Weights of a small transformer language model: 113M tokens.
MLP neurons of a small language model. Each row is named by its layer, matrix (up: input weights) and neuron, and shows model dimensions 0-191. Each number is 128 + 24 x the weight over its row's rms, rounded and kept within 0 to 255. Numbers have three digits each.
After each neuron's rows, "fires on" lists the tokens most often at its 100 highest values on Wikipedia text that the model never trained on.

L5.up20:131113139134128162130110105113141092128104096103104114123129156109137137112107151099102106157165106151141090153092137115077117104131130135168156162105077119143114157151131136140137168121135123112141150154124117133121156127157075123130161134153099136162088123100165100144132124128109152136148103138102116142104142102114080126129164099124154172139132127197093103117136151124141137169103141094149104082134125140132173141127123123154143095068147112108134112150160095100140151148104096117070166144091086171106090139148108160136135139112146140148101138162164148115128107165114125120
fires on: "and", "-B", " left", "ard", "nd", "–"

L8.up339:155130131133141167127160146119088154175120086165118137150171102091127087111142099106118157133144108145122129107159152106143106097113074141135084128133147151144112109135123115176119112152122086145081154139142100099122122177139128114168129124171100118157097104096140124103147153128155102108116169111139160111137135153130128141127083113127103162112130123138103098158120158132126120168126121137118155101119163122113108109150130107138143120101090125149103097146119156066085111133113173119132154141077115132130076124127132165150134153138111140137162165120111137129152079138185121093
fires on: " t", " T", " b", " s"

L7.up96:155139133084120124099138135148106123107143145177127100144097145145137117099195107121115202087095130143124088119125108123128116129102106171143119090105172109122103140149102184100130103147093147113128161154139105125082125136127147086125144158080129118155135142097153170131151134103127143147092112114146139137140150125123109132118095181124118140135136105138152162160109182114140127093140137141119131082112082118070134126115133112122119163138154145131096125129086125149114117128115104125153136156135135149131148140072107115162097145107122179146120111125107128096121110114193121123
fires on: ".\n\n", ".", ").\n\n"

L7.up158:177115141083126136116108142144083113121148145169130109133148132166164111120170089159115155082108092158137092128098106150142069109148091167142114120126165086159139108139079142157115131125130126120116132137140086134092113093145158111122162152104116131120134160129163126107144128126140137172113099133162137095127115105145104149124112172129093161091147118159155150122117131133159093130128117145100123091132084141093116119163119083149152163102118144159090137111106157125112128110148101119158141139147146133139133125085100138157110137123141129146117102110135156089141098134196086142
fires on: ".", ".\n\n", "|", "-"

L7.up208:113132138113108127116082139138087132162109139149129134126123147118145106141159134153125138120136124142134161142127150163107112137157102143129115100081127134140115124136115116099082128136101106086127180163120143167154113152149149137162136127126070117155150129143126164143095120074140121144105141185124099120130102128122106106124117130138160123063138185118104171137172136133170106139122100127129159149118144089116139124122114104077143146148143124144111197123140132119142160144147116107112114156128111120109146102150127112146094166082185126139098134125089124085174088153145085166
fires on: "-", "==", "=", " en", " ;", ":"

L6.up340:152132087112092175107084164135133112101159111163146087155114104141165127099130139133176184120118140100125119129079162169151079094139108130141114102138138132104112130142089143123127157164113083110132127125141120135126124153140162132148114158106149134140130140127124085130130125087163166122107151141122164114145133138118076078170119134098084124052109127152115110142103155126141142148100151126132152169103170133100078125128116132123133105092152127124126109117111118093137126138097099116121124132169150176167119111149132115154153149121107115173114103117109143083124107150118128126
fires on: " |", " as", " the", " a"

L5.up267:143086137135115145078061133146109147158159128120128125106151122153152132154132126124139163112112087129129117101064132139120089119159117155174137116149104102127088104106130153130107110107135078127124159120151161115188120158120133139140114120082091151183138129128166105110150118116180132129094109160131112097136123112144110140112151113104131129109123149180124115155111166126132085134109119170140095170148157119133089131133110134148114101118142148152142132088126113115116127114119114120088135107092143144098126166139145105108152141126184127115092104159127130113167146140071121177
fires on: " |", ",", ":", ".", " of"

L5.up87:163127148112133117122102131136088156125119116140143134158118138140158116160139131107159089113158127104115132088178135163123108136159126177149142132077114136140131137125142193119123168132123133145134146130098179112120152135152110093119158130106135107151136126109165114106158135139141135130134110148130149084104115130088107187121113179143115136111160123157125143152070154112162121125168135158126156130059136115144109122119134126119166112140114154076077099132114122109075188091088131145129119145134153117123098079131136134108136123088150125138110136123175098130174154114121131151
fires on: "S", " |", "T", "D", "N"

L7.up11:167132168110084110135142130092124132128135062140113105161160135122171136162154171137134158134112136150134128136135121133122144126178090103183126105128160125127142130101128112121082120136127069140113159155121117160153125174130125100136148162122123126114115159130117151132137129102138126126114103107144147129117122130128102129122114132111147100073117188147111111157163147105124086093099150133124105112088160124093225168169144103122103111113110157144097098144119120104154164129069159127106084145114110164162133106148124131157095111127117140121127131151109135143133121148137120121
fires on: " as", " an", " =\n\n", " or", ":", " and"

L6.up161:126133128097138065099129146142137154111171099141111125114102116099145179095105106148129110113109050122151112127167175145099079170093108132147085126143116132111097142128134164170141108115146099154150084138132136135109137158173115128168172071121146145128137143081126087162126139120141127151120105127143137088128110147107152122126123132134142129157105155173129116118121112127181112127163145088143117179148108152155117127131153151131113106072116140105089105141107144137123119129138111106165107110156153125121093105106149123121136149134147082149144163139111145127149119130134143165
fires on: "et", "el", "t", "rat", "ed", "art"

L9.up319:147131151135155136082098125103124170099167040141163136122125152135152130138154103130152185111142118129110127102148101164137063128195131134138089090109115106109102116124115114175104108153138133118127140130131083115142140151141101125142118134128121156120131121124127153114141164104147186139096109130152144133134121122152123078119126120094127105107120143165081114153146157121136102149161119132122136105123149115123140202145165126131140108108151157170113125117147131046095095111066106135143140114128135139132140135142139148139098142133097140125123125131095138106120098132139128157
fires on: " to", " for", " of", " as", " with", " |"

L5.up130:143083178132141128120111114084122154172106115124156144118129125160144120146156151145111163099082135149108141153123137148104115116167130127138144098122160146137106111093096160088098155159117112138122140140123134131173126162152157087173100169146112108161166102120136088114113074127144131169107107153155151113158078142118091150162149114136164121134118155128165099108116118126162130143140113103114116129079165134114130153118144103121142084137091107164147100126113179127100171116073142129102108143165106139126138129108096124114129115135118111116107078131109123123152128140136125187
fires on: ":", "=", "-", "ict", " and", ","

L2.up168:118136120144162135101124114126134151112109127093154111130142077163125154133144138144140119089117124099143098105164155110115135135150110121131080163120146147075152074104138107109144149116177107189136114086071146126159073144128140118181141149099096120149172160127119100122103143138158128131106129118119159090135097136117116168145135141084146120114141098149131093086135145118137141116152119159114115141159099137162115149131117156158134147136116149123135106150138141112172088145128137099201126137155123116072114092107126118147128164116163128125129144134112185121131158119124092110
fires on: " and", "et"

L6.up177:155139144121143173132111174125130127147123119116104122136129154105166080180150109123128157114087118165106130108142158120123097124158117175110109079124110104099078122117122123136110119180145100132131130131138099105133158113124114144117139121119120126155161136134148146142120122125120149128079129142165137165134101101137140077119120118111159148130117142122142104178090142144134097163155105126132143134117122100096104104132137052169167117116149197148095138129116126063154106114158137105157133084136116164122125146096154142147140126155116126114069111116140116088117134085155094139
fires on: " ", " of"

L6.up130:177121121055134133098122125130109117093143132162152110136151127175166142147150100104098175087089119139124071131143123146096091094135103167136116104150138129125121128134073132120072127133111143108110142136171088140101126121160128099156142140105086132151140149118173109103155105123128139167093109112169135109142124105135086148157114150126111165105150113163155133122103145131166129115151114159094121109136103133101112128147139096152149157114126144171087128101091159130109132091141105146152148160121149134142132117089105120139124139123169108137129099092132158113133092116180114127
fires on: ".", ".\n\n", "|", "-"

L7.up348:164151101105098167118127183164103122145117096133145123096099138117156106124135134124166113123132135148120112114142212144102096089135122145101142124115120125125084146189100149142160116123164117117096122122139133138114127130139108115159152126092093148158131089148145132151155154110138110136089127133171123102140132124136107091153112145119078131098125119125093108132172122135119171126116168101133140115127194128142109131162124086155104098129159102138099129158131131073121153146129107122143125100145100149119055122139116148155188110109111139132129117134110139132129084116121088164
fires on: " t", " a", " ob"

L8.up186:124139141109121106097111173109118145184115119138129093103143118166157121146181127106156159088086124137093111117161118111138109098141118128165116119132131133156075089152084117157173127107135089107109113153158118146103129106121144160178111113119108142138107154144141120118127074137144155138099103129144147107109088145153114106093138134127128141152086139161112183116125140139155095156087119141112109170137123141100130077134098120133150105148178178108134135080122126123125125165131126140157131106148109164151145132138128151126100131168099090141132126157106142152134095166183129126
fires on: " con", "on", " exper", " ob", "um", "ele"

L6.up199:137155123117144146125094116144085136164157095151140131126135137134132091161183131127145126110094112115116153086124151123113128152168092156116155086110133137143091143142130125159090143160148113134126118099094083103141115137119109127158127156108102095133135119114175143112144098144152141118036123130153155094126123103148118171108106079096143133101107144125104132134160132172122158144104091140123109148104141105126138137156140094117108083117135160173143137132162134071093131110162121130179149132107146120095139103137177158135137106118142120112145111127146151081142132091165127152
fires on: " of", " all", ":", " some", " among", " two"

L8.up112:155152132150157152108145146119082192137150125112120127137117109111149102091137117085117141147073114135130126116169142092115153146130125152091128084165114108129102108131139146147063140144134169170134153155118135113134142171091131109159155089126131094167119134125124143122092130115111122088065101088132127126103132138103099112130103153131173135140144124122152083171130165154146101140122108116119135104130075111132117136119111124150138167118179143126083132161141142074104127125120156137119157144134139143135116103090141144155123127081130142146093116114098154089101111120149169150
fires on: " with", ".", " of", " including"

L7.up79:164142121117135122118167127154119123156074106110122073150165145143155101181112120113109172106141106102088101048138150114140061129137111139132103113103153139147116120114125114149121115121136126122111127154175112153111149144134102126170130112108070121107102101135181105102129128119122140140127118134183141146118137123145109168135090141170098141161130118123130136158100178141149113133142118116103124115179107128126114145120117120078146119131156157099130092110139136075137115127109138166117138129086118125170147134104102148148153145140109152144149163156142146129144111136164091081
fires on: ".", " d", " s", " inc", " \""

L7.up244:162151143071141129131129122135095109099137142149126134144159116161153120123163110133118165091093087143102070132112114133114113116130096173168112117146175105138154085165077153125081111145129133129114130130158097122085108117147149085125147135098132118135136153120167122103140104123138122177107132107168147098135140132133108131147111144150104178091145094141140158106116139135166112139141110133077142107139089154102105129150141095130153159107130155166076130107098154130103129086120111132188115144135138146149137126094082152153131130140139157130130095120119164098132112128176111119
fires on: ".", ".\n\n", "|"

L6.up268:159113123045151129117118095145103115115132132155148114138177130162158145144130089099087167092123114145119067136119132129097119115114105167153099144121124127124146111128103111121093122124095135126130156136169099129125132136150139092110130132089116113122149119122163126103175098103127135181121101115165133101151131107151091145123113155127115199123142111141168142120088166141145096121141108134096100086149127151083090106139121081145138167093127134156098172106095169135112119107127094132149137152107140124141121124105119143151102122131170116130134122079128146099123107138175138106
fires on: ".", ".\n\n"

L7.up74:130154119141127133140123136100140109126151105099126133178134129127130145101140144142159142098100134117118156093101151117126074145137102106162136099152158108134101143132144133169127183149141117123145093144125128135130105178164131151118134122085159115120112146117107162080107087127133161135082139153106150126115117104133111130132061143113163155115134127118162141137085142159135073126119113133124161136157133100079117128184095119139174155119095130132097159088137144121147135111134163127132137117122105135138137134151169221108133149097173115109134118178181128114118107129139141107
fires on: " an", " (", " the", " w", "'", " f"

L12.up111:125116165149132165134140135142120105149157108149128146150207122088162144157139098118096179126162095146111105141139157140104096129139135158162093128107136096098129116102071136080139128151126123127104135106126128149122139122146137151126139119134103151105115174158141101138042061166142158122109118138179129118103102094111148123136138094112120167168153124168121168146121158152147148155134119159146119138096099111109124152097126087148121112120126186134132136135114157092150124160131123110109147137155120100127105113139102123142134159132114097117129088117120128101112104097132098113
fires on: " (", ",", " ", "–", "ac", " |"

L12.up217:166132140162112188066161144137119148166086064139103063107139151139166085113134143062119142138164128170100128151143128123159112089136074129098096146128128144143130115156087130118126143108131139104104130159113174118132118137155128134122118133118101117130107111131135139102128179102110148110109136110131136146141115122148115111102110137110098115157141133179150129185142139117144110175139102093121129129104091118104157109128183088084115109128148143163134116130163156106105099108116143132106154121118138133156150118110103127134132151141110159145122098106167166126125107101131110119
fires on: " a", " t", " d", " s"

L7.up313:178122137095176106114102130131112120146133129163135137159140091142130129102162120133119132081081113167143074129097105149134114088132100160125107125119170125143131119129085175155095126117132090157115115155152109117148172130145159104103122127087124102168103126111193127142088104123151123158062125137151148105164124140130107122133100151122099157119126165158145158114123135120150132123111116123122119123104104125108110158126116093107134166104123131147122113118081134130111105101134107146174158142106136161130140135078105160140135130104160170163141099098100168118139124142191128104
fires on: ".\n\n", "."

L9.up225:119116158106153142154131120119130141094138146147147168104087121081123121142164105123190163080110096108112109104094177180094099123115132132153131132135152132141137125121115170134148137096113132174096121126106134124135133112135090150153124092094137152131165099117116102111082138152080121132119157149157108127080067102130146138137143124142127145126163138165078131118075132143153076162166127136107099104137090148127127088106174125106141129147115176115157099140136144144130149110141105150116102116129117105127092143083133145120136119102139111154149126119132118168172117119119148158
fires on: "S", "D", "c", "E", "C", "ric"

L6.up115:180130112138147149148110163124114101118156130142117147115183149143072141144144145112150126102145118078098112091111121144106112121137115154135135105099160073139119157148128159137105145141139069125067091080150122105109146098139131137141170109103166110124100157125116148096093162098124139122149110125174143143118112128057120097125135155120136134131145145148098138143093153143120094183114136121128128107151158101130145160148124121109125171146114134170083138122119149139155139104150157122135124133112107160169123135160154146162071136099112129096136134139161146125133134111111168154
fires on: " was", " an", " (", " been"